config.toml
vocab_size = 32000
rope_base = 10000.0
rope_fraction = 0.5
attn_scale = 0.0884
parallel_block = false
init_std_o = 0.0
init_std_up = 0.0168
lr = 0.00978
weight_decay = 0.0083
decay_shape = "exp"
final_lr_fraction = 0.05
MLP neurons of a small language model. Each row is named by its layer, matrix (up: input weights) and neuron, and shows model dimensions 64-159. Each number is 128 + 24 x the weight over its row's rms, rounded and kept within 0 to 255. Numbers have three digits each.
After each neuron's rows, "fires on" lists the tokens most often at its 100 highest values on Wikipedia text that the model never trained on. A number after a token or word is its count.

L3.up1168:110076114061131156092144071121130140157142139123132163145116149123141127130181108142120084134087112133148116094136097155107111111116107128121154115102126126135105117122164125125130161140137154128091166083118120150119157191116157145126113117178123124088106170120119103094161165125131136146
fires on: "-" 95

L3.up2512:065097125155132162108128091151153119101138169127086130118123115144122104128115133126110153127131120109124136167087083165115111113122116130081090158118145193138110127155132115143155100131138109101113106138108083099110102111133099178142079127108120137144122151103151100162111091135103133137
fires on: "s" 45, "'" 21

L3.up857:118164119118126113107132135123118144115163185120179140144092141162118113127132113132128099141083122129146140122149141177099105127126115155129207114154129098133102160135155140122084110125118142103150130118143147123152103130145118210143163150172062173153095137122135137074118145124056152123
fires on: " et" 23, ";" 21, " and" 14, "," 13, "-" 11, " &" 10

L3.up599:147152110143121119130145149118118115117144107155131153073141106125110186145103153114148132166152138087156117138164121129096139138102129139142092163094104131129134134102164143093091145123097092098127191158115179142100132144105084141130141138125111112123139132107147076102111165100099156183
fires on: "." 30, "s" 11, "l" 8, "-" 7, "f" 6, " N" 5

L3.up1365:153085122138090185164125152127106136153123129134122122100154134155131123144132118105099127113119126105122148111132124114126143114176141110115167130121119102146180131154128090158088128148120104114113130144165113137151152135119124142145143145115140156137090111112161088120104101109110113110
fires on: " L" 22, "L" 17, "z" 13, "il" 8, " l" 8, "al" 5

L3.up1397:130116137079111150135117104093131114116183171109113087128098092132117131144107120105100097137174155111108157094110118133117136063144164112118098146093145154126121115089153140147137101116130146097078104136116161150092157116140150146091103156140144117121169162122104126153134122120154161163
fires on: " of" 16, ":" 13, "é" 6, "ho" 6, " member" 5, " de" 4

L3.up335:136134135122107151137112141100141163155095108125152112089094116127118152111155127131116124152097135096104134118155185136148147171125125116127094145109139112132162149129113161134127135134102114123126131160124096128142125138157135102158145125141149100096147188141121118125141108107125138091
fires on: " and" 30, " |" 27, "," 23, " or" 13

L3.up625:154171127124119158144140124127112126120133183110126132143111144123138114119142114148109157079116114125112142115113116114111157127142154132135149123172203136168133109112119149115154157144098126133141091113165085096149151129162130129083138105123104168150156173153152119159057116123129115127
fires on: " |" 51, " his" 19, " moved" 5, "-" 5, " •" 4

L3.up1631:123135112178125170106148124095109090126156138145110111103119189132158160129150125117105153109131146152126167130157111123134098129091133183137137135117200088148096157114107103151178118114126104130162119116108157125158103137124147163139125132098126082098139101108112106130112171150081149123
fires on: " |" 25, ";" 19, "," 17, ":" 6, " that" 6

L3.up463:132095129121134165125109093085141125136174122140151113083148121163145120134133066116145145134124105088133112111126142138176129139122170117122096124141146094124183118110106136166153168121100133128125112132092092187103075140149148128122115114110146143062103163144114140133143104146116134148
fires on: "," 19, " with" 13, " and" 10, " was" 8, " made" 6

L3.up2467:100164104107134127124103151126115082146122107102119126136132131084107122106133095145137153138140123122115131107100146116098170088126102161114139141083164126120134133137113116129158111094158155171110151133085111127141144137111111140139151139112116136113164106151119124110110112075095119141
fires on: " |" 46, ":" 14, " of" 6

L3.up1126:129118155136140115179144106076135120108173113138149128110102140099157103105159115126092112128121118142126122141097145101106104134113116128153110134173154137121126142094123125173125113120146114153121152130107118157179101133138148170147144121125107103071154165124121119108078111128095121063
fires on: " |" 67, " 1" 7

L3.up2031:159164138111098115107107147116169127125121124106141091114105134126156088099116117162075137162131115092159131116113106087117111059118104139096152131125123140130111166150160140143122106161120150186151156148117145082105107142165107126129121134144098139150121115122123147123120104095112146145
fires on: " of" 34, " |" 12, " by" 7, "N" 4, " between" 4, " with" 4

L3.up685:137119132141121129100103104115134182160107115145148122103133144116143108098119121112129152127167108129127130087158119136146159130126171103135118117145101106134127106133104164106125109152099104088112124121089110122142152139135085104129100111164138105066143123118147120102151141081124134120
fires on: "," 26, " |" 25, " and" 11, " A" 8, " C" 8, " St" 4

L3.up1068:109123103101134156093147092096141137123158120132118103087092130125099143146135117124130157099163182122123129110132113066138104121123109108144140139121130135123131134119117159171174126150124119118125128134122140112156083127147105168138109152099137118136137132083158095135119106145113095104
fires on: " |" 42, ":" 7, " You" 7

L3.up2475:137148170142067149129151121123121138164112085118100126137124112088151096118127064156120152125166136157092147159129126079117132098151142171144164161128139109108110134122138114124107165118129132129147134139156115100151126095104148108134122098113127121139121133169156112159165136104111149137
fires on: " the" 25, " A" 9, " album" 8, " on" 8, "it" 4

L3.up2117:118110145158114090118171134127124118055129139103139144162130137142180106068087122107121111107105182173121154164111101099079134103136118131096107158124138095164136108114146109159158128102090105122114122142101126118105106157114114130148172155118148145112145118112109117126125122137104141159
fires on: " |" 51, "." 31, ")." 5, "up" 5

L3.up1473:109104129088159104092150112134113135175132118057140124146119096130155180092148132124141130174128098113129085097105129118139136143074135096101150131104128156111103145074084105124079101097135136157127130111155127119144127096119122140137150159113078107105118122139133144108077121082160140159
fires on: "i" 19, " |" 14, " member" 11, "u" 8, " in" 8, "ti" 5

L3.up367:086090155113107140122123162113111098085088097127189128158121163117128135085119127092086174138116113096071120134129079121121153098163138102139125093174104125167165061107138095156176074129121124140100123157160140081152131097111133122140104143155118147129155139120145095164116129098091101151
fires on: " in" 23, " on" 13, " |" 10, " out" 8, " by" 6, "ile" 4

L3.up1289:133154119115132126128154181124160152068115137130114097114106126160099116138128109121137178166080159159114123148127102096113139121140095157189161130137105124129105132204144103115166132155135049127107162156129099115120139127117123130133129138103109121136129156082134136124136112104115127129
fires on: " out" 33, "E" 15, " down" 7, "38" 5, "24" 4

L3.up2001:115157137103140092127103133115090145148123141113147132109151107142131114171089172134157127119092112115115152147134131107121139168086136121126124153132106121180149116147163093120105122116161149069107131152126152120089142121100147153128168171168144127154134125113067134143125136141112166163
fires on: " to" 45, " –" 17, " and" 12, " |" 8, " -" 5, " x" 4

L3.up634:167127142117127138099142070137122128129144097106122114147133159146096119141122109136124127114111121104085109130130127135103148130197119087098142158121119127148114088134151117134137118150159157190102130106098088093126111169119157102150149150157113105100106150086090127174165135112126126128
fires on: "-" 90

L3.up2257:107104125124134125141136149125133113120151140135128066179119134107123117085127127126093117141087152142101127144122107129167173086175090081084127065114140164153149123089118082167123125104141129084125175135141132158119118110119114108107140149108170144121106144068110118079120080085122157154
fires on: "op" 17, " of" 12, "'" 10, "ara" 9, " All" 6, "ron" 6

L3.up2116:138134142122123115107140127143125095085158099121134145080148136100122108144180105132120152116145121123124084169108144175141128135123106114114138104127142110147119156156121113119184123118151140147114106149092111160125135130105100132156090172123098119108106141157143148107114096122113142100
fires on: " of" 24, " The" 21, " by" 11, " Henry" 5, " string" 4

L3.up4:103145128130151097097157153139120131137109113115113116094109132130090158151110168121103154135137118136159144121072151102133114111160149122140148151073142099101172119105114076103101143130106142133115156119142120144103112114074129133103122164120142116139140097152119107119107110106139169123
fires on: "ph" 14, "l" 13, "c" 11, "f" 9, "d" 8, "w" 5

L3.up877:106156131092118146131093109127179115138113124117147205117117160100099125128138102094094103136075119134138132175141133151125100129128092083107131121105142153118169123155148144123152186097152109097106139136114129146064155129092127124123124101095123172090158116128144136140126140105124148111
fires on: "-" 49, "'" 7

L3.up2186:163176149137144134086181143134088124141125147113116099158119160137131122146123121137119168135164131123117096114154143132145105122102117103073145113121116160170108115122102123143131126115132118119141169107099132123098100105097144088102184130140143132101075160136118185095137118108133122102
fires on: " and" 46, "de" 14, "que" 5, " as" 4, " /" 4

L3.up1252:141101132125152151096100111124155119114152147109115132140136124116101202141126127151162088098110132120082114141115124125103140132111125113153096148097142139091091104169129108132168110168129105115099136141112106137127150146117137137066145150135114158110118175158147155130105153120120107089
fires on: " |" 24, " of" 21, " 0" 13, " 1" 6, " 2" 6, "N" 5

L3.up1686:123151089123127156149143091100101126136136138106106138121117122115111151144119106127109136130128138090141154128135097149129117156045124114142125108129130116124098067165140151118108163151109156078153126157123142074135131099135106140144132119107086104123136124093088121113114111108115159121
fires on: "," 20, " I" 11, "de" 7, " Su" 6, " Kal" 5, "u" 4

L3.up1625:106142135128124105130111162115087128123093121122178148129146127111131135137162097149077149139141149115155141162117134172096121157144112149118132131104119138139122145124169098087104168141147109162136154108164145095129063151120111142111136137160129158128134128146131102173105132136128112124
fires on: " made" 20, "\"" 12, " began" 10, " been" 6, " make" 6

L3.up2144:120169125133131076141138109147139152133131129105149138116112130155134085118124121149141137124139126138164127175089139131109139131153054082159128125129137111136149100114120144125141101142169138087094149121134102158136130138147170141065110152165184114154138118154126126161137174130093137111
fires on: " to" 24, " of" 20, "-" 12, "s" 5, " and" 5, "ci" 4

L3.up1100:114174132135107106130141159141129100141150150077146086157060106111150126124121161122141124137136122133106140157069113104132192111117143153156130118130134155132118122071108103143113134122099101131135113191106131165146117102169124150118141177155139135146191157104124131132074102152123156126
fires on: " of" 61, " |" 8, "ent" 6

L3.up1586:119126124142113146147147098135178087114142160145088142139215116126124127096119136132156114126108133097087130100138157130111133115109112119071109108155152163118114097151138101140141112152114095124061156159106150133109133112107117094122076087133129134128100105085154137131148122128162178158
fires on: "s" 37, "vel" 9, "'" 8, " " 6

L3.up1388:130113140100133100129128159122154122130107156141114114130137162098127116083141137138090125165117110161120106137133114114130100118108109135057155099124112144153130124113106157098159103130142134130123140096107115119148096053114131175136148142098138102171100145157147114167118142120080146144
fires on: "-" 57, "s" 9

L3.up329:126146134114145123124102099157141109147091127152096133137121098124112100093123127154120172129106122119132135117155109111127134130162150097131120086094085168106168114168136124144114088120154134098100142098149143155107099153164100158108148097138124129106122086122134136120123152155153163158
fires on: " with" 26, " no" 10, "with" 8, " only" 5, " select" 5, " press" 4

L3.up2470:117137109095111086121172117141100128133150063126165125174156133116117190150133132090110076123121110143125111154131149119166122092085131100149131145118120118135141131137130144097082090106144138109091156130177131145067151121085136125122129131143136161154114170149052138162122126151114136133
fires on: " |" 34, " -" 26, "-" 18, " Apps" 6, "s" 5, " –" 4

L3.up206:100088115129115132113083117122133135147148155134106136150102118098064152111174100131119101173120116109107122144152111136163131139135153126109151142123111152129128109127114141095128130170130095116155160115180125125156142136131144120118143129095126082145114170072102130125110132132164135144
fires on: " the" 18, " This" 14, " both" 13, " It" 11, " this" 11, " it" 9

L3.up2305:149122142108125133136129145119080079143070103118125128123131085098083082113128110108156167103174144082098106112075140134125063100100150116191144096134166113152162104128151121154127105155138147156154116121143127144131156121112070136101142117155110116141100123096162107148109113115128125116
fires on: " in" 30, " for" 17, " at" 13, " as" 13, " by" 5

L3.up1705:170145104103139115157109120112113153112134145129125139107117149148090158120098136171111145130167105120102149149139134141139150143149131113095121136141111110174161135129193107135071127095140108126164115137114100139113132115170132107137117121150102100094089144112131093111151152121115133177
fires on: "'" 21, "-" 17, " (" 11, "e" 9, "s" 7, "umb" 7

L3.up1380:099117139177130117136104117098125110116152183078158154165157121113110123108156150112089101168149122133116128122110125123104155115154170123118121108114130099140148097165110117150126094116081146142091144103072114124128161182087131181109141128132109158108157140177123152113162131136126095094
fires on: " |" 91, "'" 5

L3.up227:110166121140186161128094133149161151118119149122147095148112157107144129075129149090111144123112138140107110138088064101120108131164132162135111103105111142109086141127129075102117118141153170132138123097106150074107145116145116133132153125126135134114119112158118086121172115138118112143
fires on: " to" 38, " out" 11, " back" 6, "s" 6, " Once" 6

L3.up20:090114143082119156159137161123114137091118133123119155153142123085097121155104125100143089133153168107084114054087159108112127135135173140144160059105068140143144113090094173109125148120137108138150115119101116148129116114097187132112140185123163160144149146137130113175105064136158108113
fires on: " of" 48, " in" 19, " for" 18, " |" 5, " among" 4

L3.up2269:149128125139117099122143175099099135105095135119154116113064093089122158143106171122092145152144140114154154107124117136139169100137136126134127080121089145157126124111121105124104150110089125069108130129174166153120138184137148170129077150143171148133123164116091147082125091098108118100
fires on: " |" 57, " of" 12, " million" 5, " out" 4

L3.up965:109127147135124144102098134110100129153108133113117130110109114086143137084135104120144146095189107120119087132179161135133133171142133184118066125117165136123175095075138103112107147153119129121131105142156171148153121113148107071135148111146143123151105155153145097141152165104103124166
fires on: "," 80, ";" 8, " |" 8

L3.up50:144110142139093093123111083124114127112090142145107164103153135146123178104144183117157122123079153109121164077100185144149109078138144100141113113105169137170129109131090111165123135155076124185168110154134112121158154164146122157143123157100110127131149118135126187137161148170148170147
fires on: "n" 18, "an" 12, "s" 11, "man" 8, "-" 7, "tech" 4

L3.up2108:148147118125138119082114111110174095110093105123086116105105170150122123117127155104142124099130126134101138117107145146144128145130133153136115132146145125135170105147095131131111128124147091141153107152108113095168112132109154093132103138145131155108086122124139095156168126142115136150
fires on: " her" 18, " his" 12, " from" 10, " it" 8, " himself" 7